MLP neurons of a small language model. Each row is named by its layer, matrix (up: input weights) and neuron, and shows model dimensions 32-159. Each number is 200 + 40 x the weight over its row's rms, rounded and kept within 0 to 999.
After each neuron's rows, "fires on" lists the tokens most often at its 100 highest values on Wikipedia text that the model never trained on.

L10.up169,118,158,312,206,162,230,76,184,248,200,247,262,200,172,139,155,224,221,184,205,194,199,112,200,129,198,126,196,187,217,218,211,197,179,249,202,144,136,242,202,196,243,145,228,249,154,165,187,174,241,169,228,248,226,183,234,241,109,233,174,215,232,179,111,242,211,184,257,221,207,170,193,204,226,201,182,212,173,221,209,201,167,170,252,231,157,211,167,189,189,221,255,237,178,190,183,170,194,248,216,246,143,191,227,216,268,231,163,131,234,238,212,151,267,196,114,193,210,158,149,103,265,180,175,235,157,209,182
fires on: ", ", "that ", "though ", "en ", "th "

L15.up422,162,170,257,299,209,162,232,188,222,188,151,149,228,225,204,194,155,124,231,242,205,169,185,168,231,209,195,203,148,227,223,173,249,145,177,245,206,190,196,181,196,252,221,234,184,236,310,199,165,185,201,206,229,247,198,211,143,190,168,244,237,114,207,189,196,280,200,133,250,225,220,133,209,205,221,195,142,197,314,216,208,166,186,209,175,230,200,187,252,288,269,210,238,180,212,183,138,199,152,211,268,191,179,181,212,252,216,197,239,190,211,253,285,188,273,176,176,176,233,163,242,182,215,169,255,182,201,226
fires on: "G", "K", "O", "d", "k", "D"

L17.up38,202,198,178,156,197,199,218,182,166,137,171,257,185,161,243,218,237,97,157,242,154,122,236,248,215,186,169,216,261,180,144,177,118,147,261,143,148,188,136,248,174,244,233,208,223,290,228,236,182,177,207,117,211,184,235,186,158,154,229,202,206,250,257,188,209,204,158,303,225,261,206,254,187,182,216,210,170,245,205,179,180,119,252,171,225,220,251,226,251,235,249,195,189,225,184,160,116,187,162,236,209,260,189,228,157,264,218,221,134,195,204,169,199,193,206,210,155,191,205,183,219,180,205,211,273,161,176,193
fires on: "on", "ti", "i", "re", "n"

L11.up630,130,171,215,118,216,273,186,189,210,235,181,219,170,242,203,185,149,238,210,197,151,142,202,252,174,188,185,188,194,154,224,172,170,175,178,190,133,191,235,214,175,221,111,211,213,156,219,173,198,212,211,118,160,249,215,198,204,204,165,214,206,204,177,135,214,183,180,234,273,166,135,235,212,230,172,200,211,203,234,243,223,173,182,209,105,120,229,132,220,246,179,191,286,203,217,235,147,197,276,173,170,180,302,208,215,187,210,254,153,243,217,225,147,214,215,176,170,268,242,106,179,219,157,241,328,187,257,186
fires on: ", ", "et "

L11.up85,193,240,267,186,224,242,193,191,176,143,238,222,206,247,134,280,143,250,234,193,157,175,209,224,125,170,237,231,244,222,193,178,251,229,205,169,163,222,220,178,255,173,186,223,248,217,248,227,129,238,200,151,206,225,185,258,181,208,235,215,272,188,233,157,178,178,190,185,245,268,152,232,228,188,161,173,164,241,283,235,251,262,245,262,188,262,231,291,189,174,207,234,191,204,125,222,260,183,231,268,148,243,207,212,189,245,113,181,192,207,220,192,187,248,172,155,225,139,134,180,192,226,206,179,201,160,251,200
fires on: "ar", "n", "t", "w", "l", "r"

L16.up117,208,273,116,156,190,126,226,167,186,203,204,221,217,258,168,173,245,178,178,205,168,186,233,225,154,98,219,204,247,215,187,292,154,166,199,176,179,236,270,152,171,233,251,241,268,245,222,215,199,185,183,155,232,165,162,236,129,156,248,206,269,158,179,223,203,195,180,261,234,213,207,223,226,189,257,225,205,184,194,269,227,153,226,230,239,176,164,246,253,160,258,207,254,219,132,201,170,162,199,251,174,206,273,166,241,210,196,219,215,208,137,199,198,318,215,164,166,246,218,208,230,238,236,154,194,165,138,169
fires on: "n", "en", "star", "ti", "fer", "ic"

L8.up455,162,178,154,168,232,172,261,182,224,162,166,239,266,224,222,187,159,124,202,225,247,189,228,161,233,184,216,258,172,202,175,161,154,242,240,98,130,206,144,214,171,267,181,225,229,247,236,193,189,156,176,164,226,159,203,164,166,260,214,241,210,241,218,175,170,178,268,197,217,214,188,235,163,187,179,194,217,272,216,171,173,219,171,168,140,128,177,205,154,220,191,207,201,228,235,131,272,201,190,225,190,219,224,226,214,159,226,182,206,157,192,189,252,212,251,250,158,273,143,173,238,253,186,124,263,146,247,209
fires on: "| ", ".", "by", ",", "W", "|"

L2.up239,217,202,166,190,225,173,193,243,255,180,239,150,218,207,265,152,259,178,232,188,201,167,170,177,253,218,269,217,165,244,155,188,162,157,221,252,143,160,175,167,230,278,201,258,241,207,221,210,195,218,126,209,193,171,232,236,168,298,211,178,202,295,244,240,249,164,256,217,268,173,172,144,153,164,221,250,152,146,215,276,193,138,261,210,162,158,252,148,193,175,164,228,134,223,237,235,170,267,132,238,199,190,246,202,105,197,188,238,218,203,242,164,188,289,157,219,175,205,234,263,210,174,246,278,208,206,240,186
fires on: ": ", "e ", "y "

L6.up579,195,137,194,173,117,176,270,187,232,135,197,176,284,176,212,163,136,219,130,177,286,161,218,188,277,188,161,215,173,271,187,134,234,227,144,165,142,173,221,191,262,278,166,114,186,202,240,173,205,182,209,237,182,243,228,163,183,179,255,187,171,228,229,135,232,203,259,162,188,142,250,204,158,178,150,209,185,313,192,195,223,221,179,186,159,181,175,139,192,226,263,227,191,236,213,192,178,160,181,216,195,247,191,230,219,283,254,191,139,225,210,174,219,182,165,152,159,228,179,172,227,183,192,195,238,256,254,202
fires on: "| ", "|", "2", "3"

L2.up212,162,231,172,191,112,297,175,211,241,197,169,104,123,194,178,204,221,183,166,137,203,212,201,148,183,201,184,193,181,216,239,259,165,185,236,145,154,218,116,191,246,256,181,249,218,199,251,173,207,204,211,182,213,133,178,185,200,230,228,273,215,248,236,230,178,199,163,240,238,226,166,236,166,137,224,187,203,116,209,266,234,198,215,169,227,150,275,196,208,142,239,173,182,201,146,218,245,200,113,267,265,183,172,203,193,219,110,263,163,215,289,136,209,232,164,117,237,267,243,176,173,186,183,285,217,230,225,184
fires on: "United ", ": ", "US", ") "

L16.up359,151,193,253,186,231,180,203,229,183,277,165,244,169,215,189,154,154,202,218,193,157,214,207,178,74,185,189,172,282,194,184,191,277,87,160,189,172,146,201,240,161,168,134,201,190,238,234,213,157,276,174,184,184,120,209,187,218,188,220,214,185,266,185,253,193,195,306,243,202,224,290,225,143,236,195,191,230,238,143,260,209,209,181,240,156,189,202,146,179,211,239,210,250,193,257,146,149,175,191,211,207,166,188,159,273,177,230,162,170,285,171,243,188,172,261,176,181,218,150,165,218,148,160,271,223,255,237,188
fires on: "y", "or", "grou", "ti", "Or"

L15.up444,178,178,127,195,214,229,258,200,180,185,158,224,244,238,249,167,224,196,232,232,233,262,153,215,221,183,245,200,176,188,186,233,202,173,138,267,188,195,212,222,242,232,178,286,207,181,159,202,135,158,191,240,193,203,260,140,131,287,281,209,196,198,263,198,169,164,229,274,247,196,209,225,285,199,236,184,168,268,166,247,201,170,182,233,197,206,198,152,194,213,154,189,175,123,150,184,215,117,293,279,178,248,160,126,219,177,238,203,238,231,243,228,156,194,196,153,220,220,206,210,249,143,191,173,148,261,180,267
fires on: "ass", "cl", "M", "br", "m", "tr"

L16.up279,156,205,108,227,257,224,228,240,154,217,152,210,217,202,276,141,242,261,201,221,220,185,247,210,199,187,279,186,232,211,151,191,240,148,202,146,263,164,127,125,219,219,180,232,157,192,280,242,157,235,192,160,308,256,157,224,125,239,247,213,223,214,170,192,168,162,194,198,189,213,246,198,221,189,244,208,217,250,179,178,188,198,174,193,193,191,237,174,230,196,143,158,192,159,246,254,164,209,227,228,99,246,246,214,195,192,253,257,211,285,199,204,241,167,229,150,213,222,184,226,216,160,294,206,222,223,178,290
fires on: "em", "am", "al", "ass", "s", "M"

L9.up595,217,192,247,128,228,225,204,229,232,182,186,195,187,189,254,184,188,238,215,190,181,141,191,162,207,219,221,176,288,215,184,151,187,185,280,224,113,187,148,242,154,266,224,218,257,125,225,153,179,185,210,254,258,230,181,262,221,262,117,148,131,257,175,227,208,214,212,169,272,182,143,164,274,161,130,278,160,249,233,204,144,226,180,223,189,277,238,209,186,246,232,222,225,219,165,210,201,255,206,220,238,230,236,226,129,199,191,257,228,192,184,104,239,128,176,179,161,194,247,195,126,170,228,204,199,211,215,215
fires on: " ", "e ", "."

L9.up591,244,115,253,245,241,249,184,162,259,126,272,271,179,156,247,144,143,156,152,182,226,188,239,208,167,262,159,198,157,236,214,197,137,209,190,143,127,165,186,178,210,238,139,223,293,135,160,242,165,326,272,207,198,207,214,178,207,134,195,183,177,197,170,178,205,129,192,231,225,206,235,145,173,252,88,151,201,204,221,187,147,155,139,249,225,186,201,173,203,255,122,269,201,165,168,241,218,212,186,191,161,253,231,196,257,163,192,212,175,216,266,172,222,209,217,197,156,248,238,172,135,247,218,152,313,185,200,187
fires on: ", "

L11.up433,202,200,170,138,231,226,224,160,119,204,200,220,162,244,150,200,147,191,173,214,156,213,193,198,176,182,156,211,95,219,186,156,154,214,142,156,216,282,218,196,178,213,198,254,134,184,272,228,139,239,192,189,213,194,240,167,172,210,254,204,261,224,185,189,245,189,146,147,321,252,170,208,197,220,144,227,237,205,237,154,207,226,209,193,181,266,242,186,172,240,279,303,227,238,191,232,144,164,190,202,117,217,198,182,209,226,152,275,235,194,140,285,129,208,225,190,148,143,195,197,194,158,177,206,217,213,244,220
fires on: "ev", "n", "r", "an"

L17.up495,236,173,206,211,223,121,262,187,223,201,210,278,195,244,150,166,184,215,273,254,234,200,176,166,218,228,205,222,194,167,226,182,167,186,198,204,222,213,234,169,195,218,177,326,154,219,210,198,180,190,192,175,216,215,210,214,192,248,253,231,306,197,196,222,270,173,243,153,223,234,230,201,255,278,137,166,128,180,221,185,189,227,199,204,203,175,144,197,277,175,193,225,206,190,161,160,257,140,170,223,181,126,233,229,234,292,212,187,249,188,203,287,263,188,243,176,155,117,162,200,238,210,152,188,242,214,135,186
fires on: "O", "D", "K", "P", "N", "R"

L15.up166,178,215,171,140,175,171,184,236,203,234,213,163,191,187,201,197,273,244,189,258,178,197,181,175,231,167,154,239,250,194,243,246,151,191,134,138,220,233,250,154,209,167,193,281,187,198,244,184,169,268,211,194,140,122,212,184,117,265,184,234,193,311,218,231,106,182,206,231,190,195,159,190,122,186,148,212,146,191,183,145,189,238,177,206,241,113,199,274,135,213,140,191,236,195,188,223,157,117,216,233,169,173,144,231,217,174,135,182,193,234,184,202,182,225,220,182,190,255,198,108,186,268,142,209,164,171,244,216
fires on: "il", "ail", "al", "ud", "Ed", "ro"

L14.up65,150,221,136,225,186,222,227,231,188,211,238,182,240,168,268,185,207,155,211,262,188,217,196,158,217,139,219,234,163,235,215,225,184,206,211,183,260,188,181,257,227,208,199,220,228,214,124,125,144,219,261,247,291,216,252,74,181,255,200,174,223,177,206,193,219,173,209,179,162,215,209,207,191,243,216,261,159,215,247,275,256,171,207,164,216,165,216,181,145,178,204,164,231,192,180,246,235,235,223,186,226,150,134,146,191,250,223,170,201,191,146,149,126,170,239,95,269,287,174,154,190,178,150,172,199,260,117,272
fires on: "M", "rem", "m", "comm", "fic"

L2.up574,209,242,203,214,198,182,254,214,194,203,212,144,243,281,180,227,238,165,212,197,185,204,162,135,210,178,172,241,227,247,201,202,230,151,161,184,219,96,201,178,211,274,213,159,209,206,135,190,236,267,160,190,170,181,148,93,197,231,245,190,203,168,175,182,173,106,122,199,207,235,230,153,205,211,255,242,188,231,224,210,201,240,235,217,144,213,179,129,208,246,257,141,132,189,126,168,151,153,163,186,198,162,185,227,187,254,149,264,260,119,185,228,121,147,210,163,196,231,199,256,98,170,176,204,207,199,229,184
fires on: "\" "

L5.up126,106,187,168,176,246,110,214,172,230,218,188,123,167,173,239,201,215,187,210,189,221,102,159,225,273,242,257,250,230,242,175,212,135,102,172,160,228,191,226,226,192,255,172,248,240,218,257,227,203,181,284,184,166,225,157,190,132,221,224,196,277,216,264,229,252,197,190,291,173,201,255,250,170,225,256,183,176,149,192,243,170,224,210,220,145,199,190,186,197,133,194,189,149,214,156,217,123,178,170,227,248,233,191,197,160,173,153,280,209,139,204,215,170,227,201,171,267,241,214,234,259,200,227,221,194,160,177,188
fires on: ".", ": ", "(", "==", "8"

L5.up212,222,141,157,113,222,238,236,181,183,136,184,270,180,220,250,209,172,182,170,230,195,186,141,230,247,184,215,201,158,134,181,214,208,223,203,235,230,228,216,210,185,212,159,240,234,174,190,177,184,210,199,144,144,176,220,207,239,261,219,213,224,248,160,235,155,155,158,283,203,261,267,149,252,213,274,279,147,189,257,223,182,181,139,198,200,134,255,135,182,133,233,189,210,198,189,227,186,232,176,142,194,146,187,183,210,208,213,177,230,145,239,263,214,185,230,187,189,235,248,285,274,126,195,170,214,219,215,213
fires on: "adi", "po", "e", "rele", "alb", "by"